From a checkpoint of a small transformer trained on Wikipedia.
Size: 6 heads of 64, 40.6M parameters.
MLP neurons of a small language model. Each row is named by its layer, matrix (up: input weights) and neuron, and shows model dimensions 64-159. Each number is 128 + 24 x the weight over its row's rms, rounded and kept within 0 to 255.
After each neuron's rows, "fires in" lists the words (lower case) most often at its 100 highest values on Wikipedia text that the model never trained on.

L10.up1511 [111  81 174  68 123 121  94 108 151 144 142 114 128 177 165 122  93 126 124 134  79 133 142 121  65  99  48 131 164 134 154  84 148 136 108 129 153 108  95 102 157 181 120  96  98 140 127 178 146 143 149 148 144 122 139  99 132 126 121  70  59  93 115 138 124 140 121 104 137 179 103 172 131 140 110 126 104  94 114 146 122  74 130  80 143 132 150 149 127 122 136 157 159 131 127 133]
fires in: "and", "table", "pos"

L10.up873 [119  79 142 147 116 134 137 129 153 121 140 150 137 107 108 106 130  63 124 131 119 176 139 161 120 132 124 139 107 120 153 145 133 133 118 130 130 147 112 104 132 174 121  77  96  97 148 163 140  96  69 121 116 149 125  91  92 123 104 109 111 184 128  88 118 122  56  80 140 101  88 143 112 118 112 139  96 105 116  91 115 185 115 160 153 171 132 116 107 129 142 107 152 150 106 149]
fires in: "which", "who", "and", "including", "where", "however"

L3.up1316 [ 90 146 126 121 132 113 141 125 184 148  97 161 139 110 142 132 144 126 162 116 122 144 118 108 120 128 112 104 133 115 108 147 133 125 133 109 167  99  99  73  91 141 114 104  88 115 155 117 108 137 177 148 121  64 141 152 110 131 128 137 101 174 133 136 140 129 105 136 107 158 144 126 124 125 105 119 102 104 114  81 126 130 135 105 120 151 112 145 116 120 127 183 181 108 160  67]
fires in: "railway", "aircraft", "water", "highway", "railroad", "norway"

L3.up360 [ 65 143 171 109 162 143 107 141 113 143 143 147 131 106 152 124 101 174 167 125 113 111 121 153 116 168 125 116 126 129 107 133 123 107  52 133 138 156 154 117 118 127 124 141 107 102 123 134 136 121 176 142 133 156 130 112 131  96 113  85 108  92 117 134 175 126 114 110 110  81 137 105 140 160 119 142 116 161 139 130 119 138 148  62 119 114 128 103 167 140 136 119  90 142 107 120]
fires in: "appointed", "votes", "without", "mi", "population"

L17.up144 [124 123 128  74 109 103 149 171 162 133 167 148 134 120 141  90 150  97 124 173 111 129 109 133 154 110 109  98 146 171 122 106 105 120 137 178 129 160 131 134 117  92 127 121 134 168 117 151 168 105  81 166 116 110  96 130 131 144 125  75 100 122 140 117 122 108 146 156 126  82  78 158 119 109 110 106 138 117  93 148 129 114 131  84 105 166 127 121 110 179  95 126 153 111 157 144]
fires in: "after", "upon", "a", "on"

L17.up756 [156 103 134  93 160 116 133 128 131 113 116 150 117 160 130 123 127 104 106 135 122 150  87  87 116 131  70  83 140 114 139 125 142 131 129 125 137 173 154  98 126 132  73  91 172 147 136 159 166 114  88 140 151 169 131 131 169 167 150  94  96 114 141 145 102 117 124 137 131 125 134 161 111 150 128  99 134  83 114 110 106 140  99  83 151 174 126 116 120 156 107 137 122 161 119 134]
fires in: "has", "have", "had", "a", "having", "with"

L10.up162 [141 115 145  94 108 119 131 157 131 100 172 110 124 105 125 121 149  91 117 126 142 190 119 139 156 105 112 106 162 159 131 130  79 116 123 160 151 135 142  82 133 148 110  89 160 180 153 123 172 126 122 121 131 136 147 137 151 132 109  86  99 166 108 117  98 156 119 114 130 109  96 141 132 108 125 128 151 107 126 128 134 161 142 124 132 177 113 102 136 173 115 124 190 119 136 145]
fires in: "in", "however", "for", "all", "initially"

L10.up406 [123  93 130  97  91 131 174 155 152 133 102 162 135 129 122 141 128 134 169 161 140 171 157 134 160 112 102 101 119 175 146 125 118 105 151 155 104 132 167  90 128 101 120 107 130 138 131  98 122 121 100 134 125 152 113 127  98 149 119 120 149 113 154 124 156 124 142 103 152 153 135 174 144 167 149  95 116 124 106  87 117 135 144  81 114 137 144 119 131 162 116 128 163 175 128 143]
fires in: "at", "a", "in"

L10.up1259 [126 127 120 137 120 129  94 155 112 102 149 159 192 124 132 107 116 191 108 159 136 116 123 149  99  93 149  99 133 130 156 111 134 120  84 131 121 131 124 116 110 131 117 130 112 114  98 163 154 105 164 122 112 136 117 128 142 100 151 146 111 160 102 110 165  92 110 147 120  74 144 154 143 100  99 129 169 146 128 110 143  96  52  92 149 142 131 130 108 129 142 135 120 119 135 158]
fires in: "american", "louis", "california", "michigan", "university"

L9.up1453 [129 166 158 129 178 127 113 140 133 151  98 134 171 173 140 115 129 108 108 187 107 151 130 158 119 133 112 137 103 118 154 148 116  70 150 147 168 128 139 153 139 140  83 121 112 156 124 134 170 139 115 149 127 115 101 118 146 130 132  86  89 134 153  99 134 159 157 130 140  76 108  93 106 121 121  96 135 112 182 108 116 141 149 114 114 135 137 166 134 140 119 123 160 113 154 144]
fires in: "under", "year", "non"

L10.up779 [123 114 120 121 102  94 148 136 148 112  94 103 136 131 123 136 133 114 101 135 101 160 115 106 177  99  97  92 131 146 111 139 134 123 143 134 102 131 108 124  92 138 126 124 110 137 156 126 165  72 103 152 103 122 140 143 146 131 133 120 127 106 119 131 131  83 123 136 149 135 119 122 139 100 137 141  86 117 143 113  94 141 140 138 121 147 113 132 139 124 111 118 149 101  77 121]
fires in: "the", "radiation", "of", "dumerilii"

L9.up657 [105 142 147 135 157 103 142 111 196 121 138  94 139 133  91 114 108 136 163 158 125 157 148  96 111 158  94  83 150 151  92  98 145  98 151 137 125 149 135 136  89 154 106 124 115 159 143 154 130  55  85 126 122 121 135 152 126 139 136  87 126 119 111 133 124 160 121 164 135 135 103 106 127 120 116  96 124 143 129 117 155 146 150  79  85 151 127 143 138 114 106 168 113 152 122 121]
fires in: "was", "been", "lived"

L9.up1199 [138 124 149 136 123 126 136 169 179 107 146 124 146 150  96  90 149 112 102 129  84 197 134 111  80 141 138  98 115 138 104 112 129  84 154 129  79 105 151 117 125 139 131  99 124 154 144 157 125  82 105 114 134 111 121 100 154 134 103  99  95  92 146 114 115  92 149 112 117 126  83  81 118 157 158 118 136 185 125 107 106 135 131 126 107 178 123 150 177 142 131 147 135 114 143 154]
fires in: "all", "only"

L10.up975 [140 102 127 147 130 175  89 116 160 172 116 109 145 110 137 127 172 114 122 149 128 134 144 118 113 101 144 120 129 184 121  93 116 119 140 132 146 136 162 111 124 114  97 124 128 114 105 109 103  96 123 107 142 148 146  90 118 116 119 134 132 125 107  90 146  98  53 130 145 123 102 116 134 111 139 135 112 136 135  87 187 127 106 117 138 130 127  91 175 144 104 132 156 178 131 151]
fires in: "of", "new"

L10.up987 [109  87 118 110 154 110 143 111 121 136 152 148 166 135 142 109 128 103 159 126 149 138 161 135 146 142 135 152 122 128 122 109 116 113 120 142 135 138 107 141 169 181 137 139 129 133 116 138 128 150 156 121 134 146 142 119 111 120 132  83 139 104 114  95  71 160 119 150 189  94 146 115 132 142 190 118 126 127 125 107 149 128 123  87 162 107 229 150 153 134 119 126 142 128 134 106]
fires in: "by", "from", "in", "during"

L3.up1470 [120 102 105 116 146 164 141 112 161 147 119 108 122 151 162 152 143  78  78 108 158 187 126 112 111 152 135 168 149 106 124 124 144 113  94 107 145 129  78 102 113 117 140 141 121 117 109 160 145  72 138 132 164 110 157 107 114 120 156 145 130 119  33 125  97 132 105 171 175 135 123 158 130  94 104 121 159 125 139 157 133 123 113 102 146 156 188 134 108 126 123 129 161 126 151 157]
fires in: "use", "service", "based", "production", "history", "information"

L17.up911 [130 141 155 130 113  94 120 140 130 132 107 136 158 100 130 110 138 148 102 154 149 123 136 100 144 145  77 116 133 181 143 145 134  95  79 149 128 144 137 143  59  71 159 126 122 149 154 121 151 140 168 131 119 100 122 112 131 139 162 116 132 122 137 140 138 122 117 105 175 109 136 143 108 112 145 116  74  95 133 119 121 120 106  94 149 161 142 153 109 152 129 112 183 105 123 132]
fires in: "of", "a", "two"

L10.up350 [126 137 104 113 105 123 116 132 135 128 118 135 156 170 121  91 151 102 115 155  87 168 110 139  88 119 125 116 132 149  96  97  86  90 128 175 138 167 146 137 137 125 116 132 126 165 150 128 140 113 126 149 141 109 116 156 152 157 125 143 142 136  74  99 176 161 144 137 121  94 111  99 132 163 135 102 121 114 104 107 165 155 144 119 124 156 184 149 150 142 131 140 155 111 160 171]
fires in: "out", "with", "off", "up", "outside"

L10.up210 [ 82 113  83 121 128 107 159 121 167 102 196 131 164 111 163 162 175 119 137 104 133 128 122 129 160  88 118 117 134 121 113 128 140 118  88 148 131 150 141 129 150 150 122 133 127 152 137 138 147 101 164 147 156 163 104  95 134 147 128 146 102 171 154 130 163 133 127 108 143  83 103 154 112 113 129 121 120 105  89 159 144 112  99 114 115 150 145 138 100 154 123 132 155 115 150 150]
fires in: "art", "museum", "arts", "artist", "exhibit"

L10.up1146 [117 113 139  98 123  79 159 152 138 149 133 106 123 113 110 106 110  97 134 123 103 158  98 171 137 131  59 153 183 144 155 158  61 110 125 139 105 155 106  97 135 140 147 122  96 141 117 110 156 126 127 187 138 104 109 160 127 158 108 135 112 146 133 134  97 116 124  87 149  95 149 136 115 172 132 159 118 104 139 110  96 113 105 142 154  99 153 172 123 142 107 146 168 114 118 160]
fires in: "but", "and", "however", "there", "though", "some"

L3.up851 [ 90 102 124 141 151 143 137 131 138 144  97 147 158 155 115  88 130 138 124 147 145 182 141 136 114 158 107 161 137 109 125 146 139 102 163 118 184 131 147 166 139 139  72 133 115 175 124 185 160 111 121 138 156 153 142 145 116 148 120  80 132 117 110 123 133 172 101 118 153  94 101 111 135 126 146  46 136 165 129 153 141 123 119 102 151 128 135 142 119 168 122 132 142 148 133 153]
fires in: "under", "studio", "studied", "serbian"

L9.up1368 [111  87 133  66 113 100 125 153 123 120 133  91 132 160 119 112  85 150 107 118 178 161 122 117 130 157  92 144 110 175  89 105  87  90 112 139 133 144 122 128  96 154 134 111 121 134 157 118 177 115  96 105 127 150 127  77  99 112 118  63 107 104 120 143 135 160 172  99 147 135 127 141 121  87 147 128 116 114 120 110 120 145 153  98 117 169 165 101 149 154 116 147 143 140 111 123]
fires in: "of", "n"

L10.up852 [128  91 114  86 134  96 110 152 119 125 143 116 134 111 122 104 115  49  85 130 114 166 107 117 113 135  91 101 168 159  94 111 119 121 109 115 111 165 121 157 104 117 123 143 128 154 126 167 163 170 111 150 119 111 145 118 140 126 129  79  93 138 142 126 134 127 130 115 131 104 109 156 130 141 164 153 129 105  95 155 142 150 109 132 108 191 122 101 107 157  90 130 115 138 115 183]
fires in: "of", "difficult", "frac"

L9.up1520 [133 141 105 158 107 115 161 185 104 121 147 104 155 184 112 112 185 141 130 119 150 126  79 120 142  83 114 124  96 165 108 114  99  93 133 167 166 118 143  88  85  94 115 111 114 161 130 111 124 108 116 107 122 138 128 116 141  96 136  88 126 114 155  95 130 220 137 138 116 125 128 116 138  71 116 125 133 148 133 107 172 143 102 146 138 166 140 126 139 114 120 167 152 136 102 123]
fires in: "of", "least", "compound", "middle", "impounds", "behind"

L17.up185 [ 89 115 175 131 157 127 147 153 172  84 160 147 155 114 116 124 143 118 132 132  81  88  95 183 126 157  44 132 143 105 152 114 125 134  93 171 177 107 134 177 148 112 113 119 146 138 117 104 131 150 146 172 109 131 113 145 159 132 128 156 118 149 153 123  91  98 133 133 149 120 107  89 127 137 158 126 129 170 114 145 126 154 157 118 173 121 130 166 128 162 112  85 146 114 138 127]
fires in: "on", "two"

L9.up315 [ 81 123 129 109 120 110 108 170 131 123 145 148 146  99 137  97 105 156 119 120 117 133 102 149 107 113 139 145 149 171 128 140 132  96 139 151 139 131 132  98 106  87 116 128 129 196  80 128 141 128 108 120 136 150  94 130 113 146 144 103 106 109 115 145 155 162 130 106 156 105 134 132 131  77 139 124 125 132 118 123 156  96 130  88 146 105 142 117 150 164 119 169 158 152 113 151]
fires in: "one", "second", "first", "third", "other", "sister"

L9.up582 [138  95 135 145 129 162 116  98  95 164 115  98 139 156 142 113 154 122 161 142 187 149 110  92 113 114 158 150 164 159 142 125 120 120 114 124 145 158 149 138 120 122  80 120 122 133 107 119 114 125  98 142 125 157 124 108 127 119 120 115 119 113 123  98 156 160 113 106 131 160 121 178 124 112 143 138 131 130 101 131 160 129 109 113 108  98 149 124 198 132 131 191 136 150 115 147]
fires in: "new", "south", "first", "2nd", "end"

L3.up789 [111  72 129 127 112 125 141 119 142 161  99 139 122 118  94 139 115 126 130  88 113 170 180 112  97 139 133 113 100 121 126 103 126  97 179 120 148 127 121 157 139 122  95 121 140 117  86 167 121 166 120 144 152 142 120 114 112 131 136 117 105 108 100 114 122 192 149 137 146 137  60 115 150  97 175  33 141 154  93 127 130 151 134 143 128 148 133 163 119 140 104 141 131 113 135 136]
fires in: "band", "group", "groups", "party", "help", "helped"

L9.up1251 [128  75 132  61 116 109 129 121 138 129 173 127 142 181 102 140 106  91 118 120 139 140 147 122  81 143 135 135 131 130 145 110 134  93 102 118 187 117 134  92 162 153 117  46 100  86 117 155 147  88 110 151 124 136 145  98 119 125 125  86 121 156 100 121 106 144 147 118  98 130 110 177 136 124 127 122 128  98 137  95 129 111  93 109 100 177 178 154 112 154 119 162 129 146 126 148]
fires in: "and"

L17.up1108 [ 68 144 152 165 146 135 145  99 141 105 140 159 153 118 168 141 108 162 198 142  98 178 144 162 145 104 119 112 154 112 109 107 119 140 147 135 157 137 135 123 114 105  95 154 139 188  88 137 110 139 137 142 149 132 155  82 114 130 127 143 141 128 148 100 115 183  84 146 174 110  67 115 122 141 113 104 130 114 143 163 138 117 134 103 155 138 145 119 131 115 125  92 109 107 157 128]
fires in: "was", "is", "became", "as", "during"

L9.up422 [137 121 111  80 160  89 114 149 102 112 148 151 143 173 175 125 143 146 141 121 124 130 132 131 109 139 108  93 109 134 119 178 167  88  82 126 111 154 137 135 123 127 108  79 151 147 102 158 149 139 109 149 118 119  82 124 114 166 155  94 130 146 110 151 119 126 125 117 132 104 129 140 124 121 166  85  97 127 129 128 130 149 135 131 122 129 131  87  97 187 144 101 166 114 107 130]
fires in: "the", "de", "development"

L9.up905 [148  91 107 106 124 134  79 146 163 155 162 145 151 120 124 134 115 143 135 156 146 124 132 125 119 113 138 138 113 153 100 123 107 134  86 124 126 160 139 142  83 152 122  86 123 154 100 161 138 107 121 135 142 155 145 137 127 117 136 115 165 183  95 124 104 120 134 118 134 121 107 137 104 122 119 169 175 148  98 147 186 148 113 129  81 133 145 110 143 112 120 167  90 132  98 113]
fires in: "new", "newcastle"

L9.up201 [ 67 131 114 144  89 113 159 153 104 131 143 195 114 139 133 132 159 142 105 134 158 128 136 140 151 165 140 154  82 126 147 137  74 107 102 179 113 132 113 144 117 125 140 124 125 172  89 154 132 108 163 133 154 178 136 152 122 119 121  98 136 119 119 118 165 177  90 104 188 105 154 115 104 102 129 131 111 146 115 122 117 149 129  88 130 121 159 117 166 129 141 129 133  83 148 138]
fires in: "one", "mi", "was", "north"

L10.up1120 [127  80  83  82  90 109 180 159 106  86 146 145 163 129 122 137 156 140 122 122 148 185 138  99  98 154 143 140 138 141 147 118  98 113 120 151 183  96 129 117 148 162 157  91 140 123 137 135 179  78  89 130 141 118 120 103 111 146 130 139 153 104  59 114  86 149 160 123 152  99  77 105 142 104 162  99 153 122 124 151 129 175 163 144 128 123 167 134 136 164 150 137 149 143 145 141]
fires in: "from", "to", "with", "also", "against"

L9.up850 [108 135  93 120 170 120  85 132 108 141 144 133  97 115 145 144 139 159 151 105 126 122 122 155 174 126 161 113 110 122  88 139 172 132 145 133  98 135 153 100 105 149 126 124 127 111 133 152 146 129 115 105 144 103 105 120 102 128 141 142  97 156  76 114 152 150  76 127 151 101 159 127 105  95 124  69 157 131  95 125 156 130 112 118 132 135 153  74 142  83 104 177 102 140 106 113]
fires in: "life", "vocals", "children", "education", "study", "studied"

L9.up87 [108 120 150  77 135 126 122 132 145 163 128 118 137 117 127 161 119 100 124 107 105 154 147 138 135 127 112  89 134 132 134 122  81 145 133 154 188 115 130 127 136  86 127 105 106 152 135 135 144 105 121 146 129 123 138 126 100 181 123 132  98 124 103 117  91 144 170 135 190  90 103 119 133 146 149 107 110  99 149 118 118  97 143  73 139 121 123 137 145 127  78 124 141 176 104 183]
fires in: "well", "early", "then", "later", "while", "having"

L3.up491 [114 108 111 109 106 141 156 121 158 149  68 122 145 119 124 158 159 114 164 116 154 115 118 127 168 138 144 148 109 120 109 152 122 135 142 131 117 137 135  79 139 163 100 123 105 110 104 148 158  71 123 128 128 144 154 111 126 132 119 131 122 133 136 140 151 186 108 141 131 112 106 120 134  79 143 152 136 158 141 141 104 144 114 115 122 118 175 136 165 127 117 136 156 111 134 109]
fires in: "design", "system", "field", "typically", "designated"

L17.up1172 [117 107 136 136 146  87 147 177 159 125 146  82 123 110 102 140 134 125 130 112 192 148 151 126 123 159 166 113 145 138 128 139 129 113 107 123 106  98 104 134 119 174 155 129 123 123 143 107 135 118  70 175  99 103  82 134 146 154 140 143 129 144 129 156 156 127  96  89 126 127 115 153 122 133 129 150 110 118 128 144  97 149 118 106  84 167  98 141 130 117 130 152 124  72  79 152]
fires in: "and", "or", "a"

L10.up224 [ 80 111 145 114 158  77 104 164 135  75 119 140 146 125 131 126 105 132 124 163 112 135 140  89 138 146 107 121 196 109 138 142 170  86 129 164 104  93 163 136  75 108 164 113 131 157 145 143 145 140 128 151 153 110 122 115 122 132 194 102 119 156 167 133 150 100 157 164 125 121 110 161 125 127 131  97 114 149 139 151 144 123 130  91  63 178 122 148 107 162 145 129 143 126 156 126]
fires in: "a"

L17.up313 [145 108 126 109 124 114 123 130 151  98 123 167 155  84 145 109  88 140 147 141  60 103 146 100 123 129 104 100 139 107 146 133 113 133 129 151 145 160 102 138 117 134 115 146 118 168 101 153 138 152  90 141 116 163 136 142 115 155 147 103 146 149 109  97 106 111 127 106 110 126  95 143 123 128 166 127 137 102 178 102 128 124 110 141 118 125 154 167 132 153 104 106 120 144 129 106]
fires in: "that", "as", "the", "species", "which"

L9.up1395 [125 114 126 108 127 146  98 149 147 124  92 134 126  98 127 167 164 120  83 130  99 135 123 177 154 135 131 160 132 120 120 134 127 138 151 149 144 135 145  77 108  86 120 125 125 152 141 117 183 128 119  94 132  97 134 142 166 172 179 152 132 143  91 100 144 139 116 164 164  84 154 109 120 131 135 102 129 110 183 127  96  93 107 102 141 129 147 170 107 120 121  96 131 111 150 149]
fires in: "however", "most", "though", "especially", "very", "example"

L3.up807 [137 114 127 128 107 136 153 145 112 132 125 146 131 132 123 114 180 143 100 121 127 121 155 122 126 115 145 135  82 101 105 148  80 117 102 109 127 158 166 110 160  83  80  98 114 130  70  91 116 117 128 156 113 131 136 144 131 153 133 119 147 177  82  84 119 144 149 141 117 155 129  94 130 146 153  61 109 118 145 130 148 139 144 144 120 111 128 142 154 120 134 183 134 159 138 136]
fires in: "them", "they", "t", "it", "you", "themselves"

L3.up1296 [114 131 118 143 115 126 159 146 136 146 165 102 117 105 113 136 129 132 111 149 137 138 151 114 113 120 156  57 120 127  99  98 101  83 147 121  89 101 106 130 138 146 139 142 130 181 143 144 154 107 133  73 143 102 135 119 144 133 138 124 137 150  92  88 121 175 131 119 127  82 110  97 151  79 186 106 142 127  87 107 135 174 120 153 133 168 128 156 113 144 131 140 164 127  95 148]
fires in: "against", "followed", "among", "young", "killed", "attack"

L3.up812 [ 83  97 164 113 111 117 130  81 137 154  97 119 161 116 129 168 146 143 136 131 142 118 185 133 141 137 103 146 147 104  73 119 127 121 142 124 149 126 107  91 142 115 105 133 131  98  88 160 125 117 169 100 129 118 112 145 104  97 152 150  86 136  90 105 116 131 128 154 127 126 127 154 138  91 129  65 148 147 161 111 102 111 141 120 130 124 136 111 118  98 125 130 130 159 146 123]
fires in: "company", "area", "website", "information", "education", "million"

L17.up410 [136 156 146  96 160 109  89  93 136 138 147 154 153 158 129 124 127 141 108 119 118 178 106 149 146 120  71 131 112  96  87 118 138 112 129 148 111 159 172 128 148 129 126  96 150 148 165 133 161 117  98 138 153 180  99 122 142 130  91 132 100 154 166  88 128 173  91  99 145 128 145 118 130 160 132 130 130  92  69 111 139 140 121 132 147  99 157 184 143 118 138 146 123 101 162 121]
fires in: "at", "during"

L10.up515 [ 90  97 132 137 166 129 190 119 122  84 107 135 121 146 127 155 103 150  92 118 131  92 113 141 126 129 142 137 127 123 153 155 161 142  85 120 165 139 137 157 117 130 136  79  72 120  88 141 113 151 143 127 122 147 143 113 154 104 145 125 138 118 138 144  90 170  97 124 114 176 113 139 124 104 118 146 102 124 123 159 141 124 141 114 109 136 141 142 160 130 114 100 105 133 152 131]
fires in: "is", "japanese", "was", "height", "film"

L10.up335 [123  94  75 135 123 112 150 174 166 124 117 122 157  94 130 143 200 109  94 109  95 136 160 136 164 121  83 119  96 146 104 104 117 145 136 119 133 106 142 159 117 147 111 129 135 125 135 128 162 133 111 140 128 156 125 123  81 177 126 112 151 131 108 108 111  82  87 137 162 117 137  89 125 148 165 118  77 104 154 131 136 171 116 163 140 138 135 105 141 115 133  94 118 109 135 150]
fires in: "that", "which"

L10.up1110 [ 89 108 136  92 149 130 140 165 147 114 143 142 152 136 143 113 101 139 136 158  89 128 155 101 142 130  77 128 164 135 142 108 106 142 169 177 183 142 154 105 136  82 130 103 145 131 170 105 145 154 130 127 144 151 143 155 123 170 145  63 166 127 129 115  96 132 119 121 155  96 105 117 130 149 162 106  92 146 163  72 151 116 116  97 101 130 149 162 155 164 112 133 171 108 114 160]
fires in: "a", "under", "one", "to"

L3.up296 [136 125  93 136 106 154 116 161 122 111 120 144 113 138 129 118 164  92 130 106 157 123 120 121 113 130 160 173 100  94 143 147  92 115  89 107 154 119 100 138 127 118 116 126 138 108  98 126 120 143 127 153 137 190 131 155 174 125 151 137 185 160 146 115 115 137 155 148 144 125 116  95 141 182 129 122 106 113 135 141 125 140 135 112 106 126 107 148  65 169 139  81 170 149 129 154]
fires in: "total", "source", "video", "motor", "digital", "esp"

L10.up1127 [137 123 144  87 102  98 109 153 102 168 183  87 143 127 101 100 127 124 143 132 116 179 132 130 117 124  92 100 133 118 145 100 105 113 153 133  87 122 124 135 135 125 135 117 130 138 141 147 167 168  61 129 133 131 137  95 130 118 114  90  94  97 142 111 136 167 183 131 165 132  73  80 121 124 189  86 150 152 129 121 132 159 159 139 113 130 144 151 171 159 151 147 147 113 122 153]
fires in: "of", "love"

L3.up844 [121 114 106 149 143 123  96 146 119 151 113 136 152 127 157 130 112 103 137 163 117 113 115 110 133 111  87  85 110 116 118 134 134 121 175 138 151 104 102 159 128 104 153 119  90 159 106 108 145 116 187 113 138 152 165 131 152 109 133  84 126 135 129 130 114 161  94 111 137 134  98 131 116  96  98 105 163 110 150 116 161 155 118  79 145 100 135 125 110 141 124 116 134  95 132 176]
fires in: "small", "largest", "centenary", "austria", "central", "large"

L3.up1303 [112 121  63 121 116 148 120  88  84 144 111 120 153  76 142 116 125 144 181 121 105 129 126 153 132 126 163 121 103  95  93 147 160 112 133 136 139 162 161  91 122 134 117 145 124  82  91 124 124 163 142 130 124  95  90 173 133 120 137 141 154 178  86 108 117 154 129 130 101  80 160 170 150  98  93  96 163 161 121 128 126 107  87  90 124 123 157 110  77 126 145 138 107 155 129 139]
fires in: "university", "education", "music", "arts", "california", "los"

L3.up878 [133 142 120 115 115  80 137  96 116 127 113 210 121 118 150 106 127 120 156 103 120 151 160 177 135 149 131 133  90 118 131 111 152 172 141 112 179 145  88  82 124 155 132 108 121 119  82 141 129 169  94 160 109 139 151 118 113 122 118 135 109 100 149 145 143 154 136 133 118 139 137 145  91 101 122  92 106 138 112  98 138 148 131 138 111  88 109  86 106  99 147 155 132  85 103 137]
fires in: "school", "station", "head", "schools", "website", "district"

L9.up404 [130 112 140  99 145 133 134 131 149  94 126 152 101 158 135 144 156 155 100 116 158 135 148 136  92 140 141 148 142 119 131 115 139 131 130 143 126 156 132 139 143 101 120 142 116 143 125 136 151  99  78 103 149 170 151 120 132 155 141  87 166 141 133  86  80 106 111 135 177 100 130 112 117 163 167  94 126 150 126 125 130 106 122 106 137 113 106 132 151 128 110 135 108 119 125 139]
fires in: "described", "said", "called", "describing", "that"

L17.up1086 [150 121 137 136 134  88 127 122 112  68 143  89 100 154 118 159 122 124 168 101 102 132 115 141 171 125 138  97 129 131 131 147 121 149  95 126 112 156 152 125  93 128 125  94 103 123 106 168 107 108  97 149 119 174 118 132 123 144 165  68 134 133 120 120 113 145 128 144 126  97 133 154 116 171 135 103 141 138 137 113 150 128 141 111 149 151 117 156 151 165 118 165 112 129  81 134]
fires in: "was", "is", "be", "the", "are", "were"

L9.up804 [150  93  99 125 120 143 132 156 192 155  77 112 162  86 112 115  96 117  99 165 131 126 154 110 137 123 135 118 135 109 167 104 122 132 161 113 156 155 120 114 143 119 150  71 139 150 163 138 137 144 137 146 138 183 117 129 116 135 135 105 183 126  69 146 101  99 107 110 164 125 109 135 137 134 146 159 115 132 157 103 119 104 103  90 144 136 153 170 107 162 107 148 171 150 105 170]
fires in: "then", "also", "army", "later", "early", "kingdom"

L10.up1465 [112 111 150 119 146 141 130 109 127 103 125 122 131 124 124  80 168 149 129 171 142 136 101 143 160  80 142 117 113 159  96 138 140 141 110 183 152 168 148 102 135 176 129 123 127 107 127 116 153 103 149 152 112 166 102  97  89 105 117  94 117 162 108 101 155 119 109 109 171  85 113 100 128 124 102 115 100 190 122 120 166 149 105  96 144 152  92  70 167 175 122 106 158 149 133 127]
fires in: "of", "in", "for", "on"

L17.up1197 [119 117 106 160 111 164 138 189 133 135 108  75 145 122  93 117 127 122 147 128 132 125  95 148 158 102  86 163 148 113 140  99 119 125 122 131 110  99 143 142 130  70 113  93  86 101 159 118 160 135 105 211 128 146 108 124 111 126 100 141 157 167 151  79 143 125 159 146 125  74 101 149 144 120 147 127 116 122 153 147 129 157 121  96 167 119 159 118 130 162  77 117 170 139 123 132]
fires in: "all", "non", "under"

L17.up242 [126 119 110  99 143 136 173 169 138 117 135 120 101 138 132 147 123 141 134 130 128 106 139 125 123 100 167 120  88 143 104 151 137 165 147 132 149 160  87 114 103 134 134  58 134 132  89 126  98  98 120 122 124 175 126 162 115 130 134  80 107 139 100 134 104 157 142 157 145  95 114 139  97 121 133 100 133 117 160 121 167 155 115 112  84 145 133 170 128 121 144 185 127 129 155 136]
fires in: "to", "would", "we", "will", "subsequently"